From a checkpoint of a small transformer trained on Wikipedia.
Training: a variant of Muon for these matrices, 6887 steps.
MLP neurons of a small language model. Each row is named by its layer, matrix (down: output weights) and neuron, and shows model dimensions 554-617. Each number is 200 + 40 x the weight over its row's rms, rounded and kept within 0 to 999. A neuron's up and down rows have the sign that makes its largest values positive.
A block is one neuron, or neurons of one layer that tend to fire together. After each block is what it responds to, as a language model described it from the Wikipedia text at the highest values.

L2.down780,172,233,190,218,182,218,197,157,205,212,100,216,196,201,153,182,237,244,250,271,246,202,207,189,184,256,166,218,185,253,190,295,238,235,212,189,225,116,261,218,190,195,143,117,205,128,184,195,120,268,143,167,281,229,264,161,154,205,172,250,161,231,141,281
L2.down1163,130,132,233,277,190,189,193,165,149,186,186,197,245,211,170,160,167,196,182,230,223,264,166,178,236,214,199,130,208,146,203,212,184,170,195,148,186,193,172,251,139,246,200,219,190,180,157,254,220,213,247,112,178,204,205,229,174,221,194,193,156,163,231,143
L2.down1373,204,130,210,204,171,178,210,197,222,150,224,139,223,275,156,171,163,185,132,294,176,194,171,257,238,199,227,263,171,293,188,186,162,188,206,170,138,176,167,253,247,216,156,169,205,146,180,198,156,189,191,225,240,208,120,172,220,174,248,188,167,261,199,247
L2.down1564,177,181,182,203,243,253,117,131,184,181,208,233,242,178,235,241,176,271,229,244,177,229,236,242,301,156,179,122,232,159,174,282,202,219,223,142,124,186,233,186,244,229,185,131,218,261,200,179,218,212,138,157,182,185,155,141,125,194,219,161,235,176,96,204
Person first names. Common English given names beginning a full person name, often after a table pipe, comma, dash or title, such as James, Robert, William.

L5.down93,173,230,233,239,168,191,122,215,143,273,120,190,167,121,163,217,176,251,197,238,227,183,150,249,241,199,211,125,203,279,215,248,208,136,197,126,215,179,175,114,187,192,159,137,249,199,191,243,207,233,203,199,253,183,136,164,232,131,153,184,249,182,241,272
L5.down148,183,183,192,220,171,231,222,180,162,205,124,183,188,179,190,229,218,261,211,260,162,161,179,202,242,211,175,201,196,215,186,242,236,188,213,170,295,182,199,268,150,151,200,195,218,208,177,191,114,228,201,194,169,190,190,246,232,191,116,201,294,192,209,277
L5.down219,273,144,210,199,272,184,149,177,131,180,148,248,187,226,220,178,259,227,129,270,232,243,260,223,170,219,208,111,217,83,256,223,256,231,205,167,213,198,218,152,187,155,178,197,277,167,176,179,232,175,217,219,219,205,152,234,140,205,190,207,217,175,207,232
L5.down258,156,229,198,184,198,227,123,186,232,191,247,133,193,211,236,147,221,236,183,144,198,153,223,191,217,206,255,185,148,231,261,188,174,181,182,191,164,204,210,156,141,207,225,261,190,160,231,219,220,200,158,185,160,163,204,245,236,269,221,271,214,284,129,183
L5.down473,165,183,234,104,235,195,156,227,207,194,292,182,215,198,200,199,177,202,126,252,237,187,244,214,227,200,170,223,237,209,171,260,191,226,230,141,263,239,186,203,254,242,141,275,222,188,166,215,268,193,188,244,231,232,241,238,293,197,178,201,199,167,176,189
L5.down774,202,186,228,119,178,237,227,196,259,213,165,257,241,261,237,200,229,185,177,212,207,228,213,197,216,167,223,234,196,127,180,158,232,153,257,134,194,262,180,201,197,244,144,218,261,219,236,207,168,253,272,321,200,241,233,222,239,215,284,215,248,144,188,261
L5.down822,197,234,215,194,212,222,111,210,262,176,160,126,213,245,210,181,171,166,153,219,164,172,236,236,195,218,244,153,197,214,260,141,173,163,250,152,325,217,175,211,280,187,181,219,234,262,185,201,154,138,240,128,207,235,171,219,214,199,183,153,147,110,167,219
L5.down1022,205,283,162,189,209,202,146,176,147,145,218,217,249,209,141,203,201,161,189,225,119,223,215,173,176,188,196,180,219,96,92,172,163,137,248,157,223,184,157,132,179,187,213,263,137,184,198,196,228,183,237,223,207,163,216,206,252,237,278,209,193,226,200,197
L5.down1219,193,215,172,197,170,168,186,177,239,230,154,232,183,211,165,163,242,278,115,197,131,292,162,210,249,264,216,235,167,216,227,144,122,227,237,251,235,170,178,214,132,264,126,239,155,181,208,151,154,108,148,199,154,211,192,174,215,171,195,159,215,192,162,171
L5.down1357,144,300,258,198,157,241,218,161,168,164,249,210,153,270,200,164,205,159,173,233,136,187,177,194,122,201,142,214,179,161,117,240,168,255,251,188,244,263,207,110,151,120,258,192,191,216,154,247,197,227,193,125,171,218,157,171,288,165,273,253,177,174,273,192
L5.down1405,203,273,241,238,243,289,153,232,202,206,164,112,260,199,253,219,200,214,204,179,165,173,172,172,226,140,206,187,187,196,169,199,263,237,207,268,226,212,147,185,204,227,166,148,234,153,154,216,158,234,259,225,218,165,176,182,217,230,182,217,229,243,257,145
L5.down1476,235,205,205,108,220,262,202,159,196,186,256,218,148,193,214,225,204,165,240,190,173,162,189,214,204,212,175,296,229,158,206,235,215,226,170,204,176,265,198,144,158,246,161,120,199,124,169,247,145,192,203,188,195,193,149,161,215,171,259,176,290,281,222,129
L5.down1490,138,290,222,275,192,186,232,165,242,119,169,141,141,182,218,150,215,181,170,258,263,227,238,159,235,190,227,158,222,224,183,144,272,238,183,263,170,192,168,169,192,165,215,158,230,209,219,210,229,225,147,154,256,151,208,179,220,214,135,229,107,209,186,225
L5.down1609,270,172,288,146,171,223,205,182,248,263,180,184,189,229,212,220,200,238,200,168,214,160,174,170,183,205,203,151,156,197,204,137,133,141,187,221,180,214,185,142,194,192,227,241,159,274,177,169,247,251,165,179,159,144,164,175,191,223,143,246,168,200,202,132
L5.down1698,187,204,263,175,184,188,271,249,239,153,214,203,171,291,243,168,254,254,157,209,256,196,208,161,213,231,218,250,175,189,133,228,158,227,203,195,205,171,232,225,109,138,217,150,155,248,183,175,172,147,233,199,199,246,142,167,170,194,173,217,259,195,182,165
L5.down1723,155,157,230,202,257,189,208,203,136,159,205,154,207,224,165,239,185,113,208,246,159,274,221,206,191,219,190,190,189,240,225,187,244,249,218,223,195,257,229,139,207,207,203,176,159,142,191,193,185,218,184,121,221,230,222,266,258,175,209,240,241,173,165,251
Digits in table numbers. Numeric digits inside stats tables and lists, often the second digit of two-digit values such as 10, 12 and 22, before a cell pipe.

L5.down143,251,132,216,218,133,133,202,214,188,218,222,260,228,218,156,162,206,173,143,248,260,186,190,119,260,220,163,186,207,186,163,173,199,207,189,236,180,231,200,234,166,237,242,188,180,207,239,234,237,228,244,180,177,181,108,181,113,216,199,221,210,188,147,198
L5.down173,250,243,221,156,162,206,176,263,248,234,144,170,208,181,136,177,219,221,172,267,297,141,240,182,187,149,208,172,182,129,213,185,141,260,236,180,151,215,198,222,166,203,194,207,223,213,270,201,170,161,149,281,230,141,191,216,136,223,239,200,233,183,222,198
L5.down357,298,156,205,147,167,172,181,157,180,209,245,210,215,178,129,220,146,172,188,182,232,168,184,193,234,216,198,222,172,228,147,201,202,235,167,234,241,166,205,221,185,191,138,112,217,145,181,166,169,230,210,195,230,156,141,199,225,125,208,235,239,218,189,214
L5.down442,214,220,234,239,176,264,226,236,208,139,173,268,232,191,159,135,186,225,203,267,221,163,175,177,216,203,176,235,217,208,135,128,214,192,184,159,294,271,220,276,182,199,220,256,180,212,194,269,184,185,129,243,162,122,154,212,224,181,178,182,182,188,157,184
L5.down607,81,206,172,183,160,264,187,173,192,196,179,131,149,205,146,175,183,129,190,257,174,210,186,175,184,134,257,202,203,221,128,192,300,305,180,155,191,262,254,209,119,186,274,212,205,252,208,138,211,248,233,232,166,220,218,201,225,136,176,162,166,212,192,202
L5.down838,232,143,209,158,152,230,198,199,105,202,222,224,121,257,101,228,220,181,178,170,218,178,226,244,242,233,262,224,265,219,189,153,155,242,244,158,205,139,160,229,122,245,218,155,151,208,212,200,133,256,230,193,276,163,171,214,232,248,190,238,213,264,198,169
L5.down952,174,166,179,200,248,190,180,215,207,206,225,322,212,253,215,214,249,208,177,200,238,141,216,140,247,164,195,120,253,162,190,231,185,261,196,225,235,250,255,218,214,169,123,129,172,187,180,222,217,162,247,193,209,229,222,208,228,249,205,153,251,227,301,204
L5.down1032,255,167,158,230,223,160,271,256,160,212,214,183,214,292,235,187,176,226,161,107,142,212,125,213,198,194,181,238,237,231,254,274,226,166,238,202,244,136,145,170,182,246,169,196,213,172,187,242,196,126,181,175,161,222,209,221,234,190,192,175,209,300,156,239
L5.down1075,207,174,209,219,229,172,188,132,206,215,201,197,234,207,208,182,152,262,253,244,253,166,156,161,181,196,182,210,173,221,219,157,186,228,143,176,209,249,252,238,122,236,219,138,149,157,202,169,178,210,230,237,275,209,178,232,167,222,158,229,220,238,155,159
L5.down1098,240,215,178,210,230,161,258,239,215,192,141,253,197,181,222,236,227,191,190,214,166,244,266,227,183,151,167,169,141,214,210,196,205,279,186,286,318,206,232,207,150,207,202,214,185,210,167,186,210,179,204,181,195,182,135,161,177,167,198,189,252,137,227,318
L5.down1150,126,160,219,200,224,155,194,224,235,239,188,186,230,171,188,185,243,225,150,166,159,211,210,281,157,270,163,203,217,203,192,201,191,180,222,156,255,207,122,163,176,232,234,182,203,229,205,197,179,239,84,144,212,229,214,190,242,194,167,150,156,158,164,186
L5.down1213,259,154,245,182,183,194,155,138,229,216,236,237,223,235,169,191,199,206,195,216,233,207,218,199,213,220,243,247,90,128,181,212,128,268,209,193,228,133,198,307,219,244,169,132,212,234,225,172,190,194,144,172,123,287,182,238,178,136,206,109,210,190,159,191
L5.down1224,201,222,262,270,174,167,198,157,180,240,190,237,265,217,171,277,164,143,188,179,200,173,235,168,271,128,226,146,191,164,198,175,239,229,161,212,279,150,266,182,172,229,209,242,182,138,133,206,124,230,228,248,215,213,160,214,123,259,195,248,210,226,129,241
L5.down1248,179,196,266,174,196,214,204,222,245,257,139,213,243,220,202,206,254,227,312,211,207,196,185,222,147,172,175,178,179,233,210,173,183,203,215,198,130,160,148,230,254,237,174,202,222,216,216,234,198,159,211,237,220,176,120,205,152,167,222,226,159,143,190,162
L5.down1384,212,227,168,183,235,192,236,191,292,278,149,160,202,271,215,256,210,218,194,172,203,147,156,140,167,157,225,202,228,185,230,160,140,209,164,243,267,199,231,63,164,194,114,266,161,171,160,252,246,194,167,226,187,148,151,192,152,155,189,106,180,195,158,227
L5.down1480,137,241,159,257,196,213,181,202,226,193,167,173,185,199,193,197,254,221,174,286,186,126,222,156,218,233,156,200,212,191,141,196,219,198,81,263,188,243,225,231,259,171,214,178,170,216,197,196,230,229,157,255,163,219,117,244,163,167,304,208,192,276,255,206
Clause-starting names and relatives. Tokens opening a new subject reference: relative pronouns (which, that, who) after a comma or noun, and given names or Mr starting a sentence, list cell or credit.

L8.down857,214,250,183,247,174,180,198,166,201,270,155,215,185,205,235,261,224,192,216,223,251,186,216,272,175,181,235,195,203,141,228,172,227,174,167,178,166,255,217,219,157,242,190,213,194,166,194,250,202,239,174,167,187,185,226,222,182,166,177,219,252,114,191,187
Personal given names. Given names, or the final piece of a split first name, at the start of a full person name in lists, tables and biographies, e.g. Robert, Bog-dan, Dark-o.

L2.down536,218,217,209,204,196,233,276,177,192,136,193,160,200,162,250,164,223,196,174,145,256,176,196,204,239,192,214,232,201,187,116,161,177,204,239,220,219,189,145,281,197,124,199,182,177,259,196,202,215,222,152,190,149,209,321,242,176,163,169,220,214,163,168,178
L2.down769,276,212,148,249,195,221,229,148,265,142,222,244,204,206,182,206,259,249,155,238,219,218,215,262,235,149,268,202,251,184,192,221,95,225,189,203,203,258,142,213,141,201,187,186,191,205,164,180,256,249,216,170,240,192,161,175,255,253,192,147,199,214,175,260
L2.down1131,271,187,201,153,218,191,285,211,185,166,242,232,198,274,215,187,267,272,138,193,182,154,282,183,210,194,184,261,239,232,116,193,164,178,127,167,234,212,154,220,165,124,216,189,288,218,137,209,206,220,170,168,189,272,203,193,215,183,224,214,172,166,210,203
L2.down1601,308,218,274,146,225,209,210,200,216,243,187,254,216,267,244,255,235,222,167,182,204,244,147,168,251,168,167,112,175,185,223,219,244,233,252,184,192,219,150,178,203,198,277,169,171,180,146,153,191,247,113,218,177,195,76,196,238,234,168,215,262,168,272,216
Digit after leading 1. Second digit of a number that begins with 1, mostly in tables, stats, dates and measurements, e.g. 12, 15 March, 120.

L8.down293,208,194,215,162,226,142,169,194,260,248,197,239,143,269,176,249,225,154,207,183,171,187,298,236,189,183,194,149,215,246,147,247,146,183,211,275,206,179,186,229,176,260,221,256,288,250,185,176,283,145,147,271,152,166,213,174,128,254,241,174,143,221,150,273
Last table cell values. Digits or words closing a table cell or list item, usually the row's last column (goals, totals, ranks, 37, 28), plus occasional "of" after nouns like "governments of".